Part of a small language model's weights: 6 heads of 64 (2 for keys and values), rotary positions.
MLP neurons of a small language model. Each row is named by its layer, matrix (gate and up: input weights) and neuron, and shows model dimensions 160-255. Each number is 128 + 24 x the weight over its row's rms, rounded and kept within 0 to 255. A neuron's up and down rows have the sign that makes its largest values positive.
A block is one neuron, or neurons of one layer that tend to fire together. After each block is what it responds to, as a language model described it from the Wikipedia text at the highest values.

L8.gate705 [165 103 157 110 146 134 130 164 129 121 101 118 140 137 161  98 178 126 129 112 120 157 154 126 113 122 117 147 106 140 153 145 133 140 164 113 135 129  97 115 117 117 115 152 162 139 159 124 152 176 141 121 112  77 118 135 164 107 125 162 153 123 140  91  98 113 128 154 132 150 141 179 116 134  67 134 160 130 119 142 107 116 139 162 136 143 169 116 129 152 129 148 120 131 107 148]
L8.up705 [125 158  83 176 128 102 138 115 150 133 137  95 125 105 121 114 140 132 131 134 141 109  99 105 103 147 144 127 162  72 158 124 158  81 129 101 138 104 136 157 142 137 186 111 140 110 124 154 163  96 116 116 128 187 111 101 121  89  80 126 136 122 149 156 124 150 142 125 116 135 135 123 169 130 129 176 110 154 182 124 148 100 151  88 133 156 153  95 127 129  62 121 134 110 136 131]
L8.gate924 [171 136  92 108 125 122 121 108 170 145 150 112 138 105 117 116 136 134 141 189 149 115 147  88 145 134 135 131  91 134 146 133 126 166 147 114 100 169 140 114 139 136 114 140 201  99 147 150 115 131 139 129 155 140 129 122 113  94 113 106 182 142 172  87 101 144  89 135 150 100 152 164  96 124 142 111 150 131 157 139 106 126 115 144 116  87  96 109 154  92 121 140 111  97  88 161]
L8.up924 [124 177 127 127 160 142 168 118 124  94 154 137 130 176 146 105 144  98 140 166 125 146 131 159 149  82 108 160 135 148 153  95 102  96 107 112  99 165  70 100 138 106 125 186  73  65 139 129 112 140 120 135 142 136 127 103  90  99 134 111 132 101 131 131 180 154 101 100  78 137 139 111 138 121 117 102 133 114 131 135  89 119 165 133  60 110 136 102 124 155 157 164 145 142 134 120]
L8.gate953 [109 162  86 129 114 140 121 104  88 111 136 127 120 111 188  76 134  98 184 151 139 152 153  87 143 141 158 106 133 124 136 175 152 134 139 142 154 164  84  72  98 128 151 166 138 106 145 124 161 103  90 137 121 143  86 108 114 150  80 121 130 118 165  98 121 114 134 121 121 131 110 137 113 123 177 113 125 139 132 154 114 146 123 155  98 136 123 128  83 136 153 149 151 127 119 136]
L8.up953 [140 118 129 180  99 164 106 103 110 140 146 128 168 103 136 147  87 124 124 166 128 150 102  95 113 132 158 149 146 148 130 121 112 106 149 105 142 132 126  97 143  73 170  89 157 127 102 123 182 113  76 116 140 107 101 122 127 124 135 125 111 128 108 107 109 133 131 134 135 125 136  96 149 109 136 141 117 154 142 109 140 142 123 121 140 145 129 121 106 152 151  83 153 123 132  90]
L8.gate1473 [129 129 100 112 139 169 104 118 134  88  89 122 133 111 158 111 180 116 136 137 131 190 123 144 149 147 147 153 167 128 156  71 156 145  95 147 106 128 116 134 111 121 127 150 154 136 108 132 150 131 114 148 123  99 108 135 126 107 115  88 134 135 166 130 178 133  98 136 141 151 138 158 109 103 124  79 128 103 144 129  88 119 133 108 104 146 148 111 119 135 174 146 155 121 139  70]
L8.up1473 [122 119 183 106 139 116 126 124 154  85 112 126 145 128 112  82 136 136 130 176 130 109 148  84 153 160 153 132 163 122 148 166 146 145 121  81 150 159 161 161 162  95 131 153 138 142 134 163 157 149 109 141 134 160 146 103 156 120  78  90 144  98 116 115  88  87 114 152 132 142 123 107 113 144 128  86 125 137 120 188 128 125 135 103 141 110 175 114 118  98 150 152 131  87 132 127]
Verbs ending a relative clause whose object is the preceding noun (a position he held, the worst decision ever made); also predicate participles/adjectives before prepositions (found in, suitable for).

L10.gate157 [156 118 122 162 119 104 134 136 125 119 120 127 151 144 159 131 160 125 133 113 143 127 132 114 125 120 144 133 139 121 137  98  90 134 163 126  93 127 155 133 115 102 126 129  84 149 115 155 108 125 138 129 145 104 136 103 153 147 137 109  69 163 125 109 113 169 136 208 107 151 151  98 167 132 137 131 127  66 115 112 125  91 186 143 129 121 140 138 144 151 113 108 116 138  87 150]
L10.up157 [145 132 164 191 167 145 131 125 111 114 107 121 130 141 128 151 113 123 132 112 118 127 104 144  95 123 124 114 110 118  87 105 144 111 150 128 166 144 120 142 180 106 125 174 130 156 140 145 132 132 139 145 125  98 107  79 133 155  73 100 128 180 147 155 136 146 139 126 147 121 114 161 149 132 143 110 107 167 134 186 162 140 161 129 149 155 132 163 123 129 134 123 126 109  98 142]
Numbers, mostly 0, in cells of sports score and statistics tables between pipes or semicolons, e.g. | 0 |, 2 | 0; weaker hits on field labels and "part of".

L8.gate493 [143 125  89 128 166 151 131  72 125 150 176 164 104 130 164 156 176 161 167 128 156 131 141 116 147 168 134 135 157 166 110 106 135 138 131 128 141 140 131 118  68 167  86 120 119  70 131 138 121 132  94  95 148  96 122 133  84 153 125 136 160 150 114 133 133 133  93 113  87 115  88  98 111 100 150 110 124 134  98 141 136 166 112 135 139 135 116 133  91  87  89 132 170 151 138 149]
L8.up493 [124 147 151 114 126 106 130 117  97 136 119 114 136 116 142 112 167 134 128 149 112 123 147 132 144 120 153 118 155 142 105 140 140 115 161 155 129 156 122 105 134 101  82 142  75 128 155 133 126 153  88 121 112 183 100 135 188 115 149 163  80 129  64 155 113 126 116 100 109 157 102 106  97 131 141 120 108 107  84 160  90 107 143 139 115 114 145 146  96 102 129 127  93 141 115 121]
L8.gate610 [175 147  71 117 115 136 120 131 142  97 153 137 108 163 153 171 131  95 148 115 102 141 111 179 125 146 112 127 194 139 149 125 124 122 121 170 114 117 132 158  81 118  99 143 136 123 141 151 149 149 156 130 148 147 120 173 130 102  88  72 143 123  95 119 129 125 178 150 112 127 132 125  82 120 147 106 124 100 143 141 120 137 144 101 145 144 119 170 133 157  83 161 130 104 142 166]
L8.up610 [109 131 171 166 146 118 109  84 140 139  95 136 135 113 124 134  79 103  90 121 153 120 171 139 147 171 154 142  87 158 137 119  70 135 128 113 142  84 142 161 154  87 141 135 155 160 149 100 175 127 158  76 139 140 117 133 115 122 104 139 123 131 125 131 100 103 123 163 116 107 123 138  97 161 153 121  83 141  76 115 124 132 167 163 136 187 122 137 104 148 114 191 130 132 143 130]
L8.gate881 [121  68 132 129 115 126 120 160 123 139 118 131 160 144 123 152 147 133 155 140 154 166 167 145 138 162 136 151 180  91 132 134  98 101 148 101  94 113 123 148 131  87  87 167 115 143 130 125  69 104 136 100 146 102 133 112 101 132 115  82 117 145 127 127  91 111 137 116 106 149 126 149 130 109 132 148 108 101  94 140 164 149 133 143 148 148 143 117 113 138 128 106 115 115 115 160]
L8.up881 [109 140 124 147 129  93 143 186  98  86  80 111 108  97 139 121 135 124 137  53 105 144 112 148 184 126 128 140 128  90 123  93 101 109 122 103  85 128 117 129  96 165 119 130  86 133 111 103 138  90 173 128 143  65 127 175 122 108  95 151 143 157 105 115 119 130  97 142 105 120 113 106  98 168 103 130  77  87  81  97 124 129 163 144 115 132 134 150 119 125 115 110 136  95 132 105]
L8.gate1516 [ 85 115 108 156 115 127 111 146 141 130 140  96 126 120 114 146 156 115 161 138 105 107 105 129 153 113 131 109 140  79 121 127 113 105 105 121 139 127 163 135 104 123  98 178 142 128 131 116 115 155 137 139 144 143 139 162 101 146 116 128 144 114 139 117 160 108 132 159 121 118 128 141  97 131 141 125 151 132 106  87 133 154 125 134 140 132 150 130 140 110  96 161 133 155 144 109]
L8.up1516 [153 131 134 115 123 109 193 140 164  93 151 109  75 129 158 125  94 125 121 110 162 169 132 139 127 116 168  87 100  96 138 131 110  98 131  95 137 109 154 134 140 112 104 165 160 118  65 143 115 109 152 140 124 120  90 143 169 115 127 117 125 145 157 164 119  96 146 109 211 101 116 124 141 130 135 133 113 126 135  95 122  89 102 144 108 163 121  82 150 120 104 132 124 168 163 145]
Short inner pieces (n, s, or, ad, t) of rare words split into several tokens, mostly foreign names and terms, e.g. Sk-or-zeny, P-ad-ma, Constitue-n-cy.

L10.gate131 [ 90 138 126 109 157  83 145 187 126 152 147 106 139 130 116 142 129 104 115 171 190 147 170 113 124 149 145 123  82 104 167  78 114 139  99 150 148 109 161 145 131 141 166 110 179 138  99 144 179 103 157 126 123 155 141 121 177 111 131 129 148  66  72 138 116 133 112 115 103 126 143 157 136 122 132 127 158 182  76  98 119 128 143 124 111 104 111  99 146 109 148 119 155 140 114 147]
L10.up131 [120 145 180 149 142 146  89 175 163 159 173 148 119 133 131 121 123  98 134 136 118 131 124 152  90 121 145 116 204 164 145 116 138 106 116 129 101 129 139 121 113 151  64 172 157 120 112 160 129 147 130  99 120 103 102 141 124 147 123 162 123 166 121 127  74 112 145 135 136 157 108 110 101 131  91  94  86  77 100 124 102  90 123  90 167 138 156 115  94 143  78 139 138 112 122 142]
Short word-piece tokens inside unusual words, mostly foreign, Latin or taxonomic names, and spaces before non-English script or accented words, e.g. legenda-ri-um, Cleot-ri-via, Golma-al.

L5.gate134 [174 164 147 142 154 122 111 134 115 155 118 113 113 102 110 118 132 127 112 107  92 159 133 125 116 111 138 146 159 148 132  99 146 140 148 148 141 109 161 131 152 125 112 176 115 137 142 119 139 131 121 140 124 123 111 118 110 140 141 140 145 124 116  68 132 134 114  93 126 116 122 146 133 109 119 158 125 105 119  91 120 130 167 106 133 127 161 134 126 145 143 145 147 109 121 111]
L5.up134 [105 134 111 132 146  92 123 139 110  97 147 158  75 119  87  98 133 147 164 148 124 136 116 150 178 132 138 114 177 125 170 124 146 188 103 140 153 124 120 146 148 122 110 125 141 110 141 114 144 114 143 132 153 152 141 141 125  98 149 136 165 126 124 135 153 133 172 168 158 138  92 141 130 165  95 154 110 153 128 130 139 104 132 137  78 133 139 133 128  86 133 163  97 137 133 149]
L5.gate707 [155 125 134 111 100 126 115 131  67 134 133 126 129 119 167 129 135 115 104 111 122 135 108 107  76  92 158 136  78 136 130 120 116 134 141 102 129 123 152 117 124 155 131 144 113 116 149 127 124 125 105 131  87 143 120 116 121 123  88 123 163 101 111 137 148 146  98 111 136 160 135  85 127 170 135 159 107 137 147 181  64 160 163 128 103 123 110 120 121 103 182 146 152  92  80 137]
L5.up707 [149 163 151 142 172 102 163  82 140  98 110 116 163 120 111 173  87 138 150 114 148  95 124 152 104 132 105 118 130 132 148 118  93 121 152 146 133 115 111  94 115 163 134 130 139 139 149 134 126 192 135 159 110  92 113 125  89 119 107 134 123 132 175 122  99 175 118 127 123 176 124 127 145 139 130 110 106  88 146 140 117  60 144 119 172 116 153 149 128 162 124 141 145 109  77 122]
L5.gate919 [157 122 111 129 131 102 181 118  98 108 128 141  96 138 141  96 163 147 113  97 102 119 117 156 101 113  84 148 138 100 130  88 121 141 114 168 126 133  90 107 112 147 135 150 130 117 127 145  68  92 119 128 102 133 142 188 101  97 138 156 103 107 122 159 131 131 113  91 144 142 130 125 130 115 144 129 111 128 115 128 129 136 139 125 121 126 136 169 117 130 143 138 129 118 114 107]
L5.up919 [148 122 173 122 152 129 144  99 124 134  70 121 156 103 148 125 124 174 106 111 128  96 125 174 155 115  95 114 153 152 120 134 115 182 159 146  99 122 121 100  64 130 129 144  99 109 130 117 148 125  97 142 126 134 160 127 119 139 127 137 103 115 120 141 139  96 123  98 119 136  93 151 135 116 152 152 105 143 141  73  82 100 139 136 157 148 138 183  94 144 116 123 178 119 125  82]
L5.gate1194 [128 165 135 139 125 127 110 108 126  89 120 130 118 148 118 135 133 134 136 110 113 144 117 127 166 120 109 188 124 177 176 129 133 136 108 161 145 117 138 107 167 160 146 154 105 119 144 100 169 121 111 136 162 128 175 156 135 130 103 124 144 118 124 165 133 121 124 121 186 119 123 150 122 101 139 139 103 113 145 159 150 108 134 121 148 136 147 147 148 140 138 100 120 148 114 143]
L5.up1194 [133 105 129 105 134 116 144 113 136 120 130 122 121  84 145  92 165 126 139 150 153 144 169 108  93  99 108 127 125 127 100 119 133 172 116 120 148 131 140  78 125 136 114 161 160 128 161 131 112 142 112 130 146 150 177 160 139  85  83 150 107 116 104 121 129 132 136 102 113 121  67 116  94 119 126  89 143 110 124 148 171 120 195 142 106 141 126 146 109  94 171 112 110 134 126  79]
The main verb, or its final word piece, right after its subject in narrative prose, as in the manuscript was, he saw, Bomberman relies.

L5.gate0 [112 122 143 171 140 125 123 122 108 182 127 100  93 161 130 109 152  99  78 147 151 130 141 119  80  98 163 154 105 109 133 135 178 119 140 117 132  90 147 122 166 119 118 103 176 140 167 172 134 109 129  88 107 153 120 153  96 120 110 164 112 144 116 146 111 112  88 142  99 118 143 142 118 124 169 140 127 145 159 150 168 122 144 123 109 151 119 131 139 147 133 191 154  99 103 110]
L5.up0 [142 147  98 135 174 166 112 129 123 166 115 153 118 175 122 176 207 116 107 108  82 138 130 159 100 110 102 104  81 161 138  98 137 137 125 106 158 130 158 102 166 150 157 110 144 151 136 181 158 140  93 144 130  82 161 154 144 104 109 117 154 140  99 104 152 116 120 124 155 149 132 156 150 159 184 133 132 120 129 131 129 116 135 122 132 146 108 120 129 140 112 108  85 117 150 103]
L5.gate608 [140 119 162 141  97 119 128 153 134 123 115 106 118 151 173 145 147 138 124  96 137 117 126 138 121 147 127 144 123 150 128 146 129 119 143 141 104 106 155 135 142 123 151 146 104 126  95 127 139 134 136 105 145  98  94  95 122 118 142 152 114 201 161 122 145  74 135 105 173 114 134 177 144  96  89 142  98 138 133 156 124 154 144 109 115 127 144 164 113 161 128 119 124 145  96 137]
L5.up608 [157 138 111 113  95 144 150 107 156 152 167 142  98 125 135 122 141 147 160 129 115 123  76 135 106 150 107 123  81 146 139 144 113 104 149 155 129 135 124 133 152 142  94 123 134 114 118 101 156  70 122 162 171 153 134 133  98 137 108 126 117 130 140 133 135 135 144 146 167 102 131 123  90 106  91 123 133  84 142 162 141 147 120 141 128 125 154 117 107 126 173 123 137 173  98 131]
L5.gate714 [127 139 137 125 141 123 120 149 144 136  90 132  90  85 208 136  89 174 161 117 157 143 115 118 112 151 122 136 109 161 104 175  69 152 143 128 155 132 165 136 138 118 154 149 130 121  87 127 115 118 157 158 107  95 125 143 112 132 165 116 143 151 127 132 156 139 113 146 178  85  72 110 133 139 108 177 136 136 182 138  94  92 101 148 126 133  97 145  94 105 164  93 110 102  91 124]
L5.up714 [128  86 135 118  91 117 179 136  84 145 121 180 142 139 137  86 128  88  89 100 138 165 120 111 135 115  99 119 124 113 112  97 134 147 149 103 112  94 128 145 133 119 150 168 180 129 136  58 101 126 148 137 135  79 108 127 143 157 121 150 124 174 178 118 151 139 172 119 145 142 132 158 140 143 136 128  95 144 126 114  98 129 127 130 135 164 111 116 106 151 122  79 206 131 143 108]
L5.gate1146 [136 141 177 144 146 129 166 108 138 166  98 153 107 122 100  78 140 163 172 117 146 134 112 147 139 142 113 135 135 122  98 114 160 136 131 120 150  98 185 107 126 130  52 124 107 115 145 183 106 158 120  74 108 145 133 179 148 147 115 190 158 133  78  96 127 158  85 142 132 136 141 132 125 124 107 124 136 146 110 157 114 130 100 125 135 139 147 155 141  96 154 116 163 137 116 146]
L5.up1146 [142 169 113 134  98 152 162 121 142 186 100 138 137 155 144  98 138 142 137 104 144  86 148 129  96  82 162 150 129 167 126 181 132 139 149 154 171  86 130 122 132 149 163 130 130 139 107 109 130  86 163  92 122 124 134  91 136 144 127 129 137 180 128 112 113 158  94 162 105 107 156 158 154 106 138 111 119 134 141 146 111 135  64 117 126 129 146 130 144 113 127 134 152 117 100 113]
Fires on "from" introducing a person's origin or affiliation (politicians from Damascus, priests from the Society), on em-dash cells in tables, and on pieces of foreign names.

L10.gate133 [146 149 138 136  86 153 135 135 148 160 127 121 120 131 152 106 119 124 136  83 131 135  88 113 144 156 144 124 155 147 152 157 133 148 119 132 141 139 154 103 110 116  93 109 128 130 148 114 121 125 127 144 125 137 173 127 125 136 138 120 148 141 143 142 107  44  94  79 138  91 124 132 120 156 138  97 139 108 128 124 130 144 138 116 111 122  95 131  83 133 132 129 128 126  91 145]
L10.up133 [140 135 126 120 106 149 144 120 108 135 126 121 156 107 168 106 137 109 151 145 128  80 157  91 145 150 141 123 181 172 112 144 107 138 153 124 166 131 130 118 102  93 142 118 130 161  95 113 127 101  79 116 157 119  85 155  98 121 117 162 154 103 138 131 119  96 111 145 170 181 137 106 121 108 150 106 121 134 123 130 165 143 119 101  96 136  93  88 121 135 148 119  93 129 114 125]
Word endings or whole words that complete a verb phrase, such as adverbs, past participles and comparatives (occasionally, informed, later, larger, too late), usually before by, to or a comma.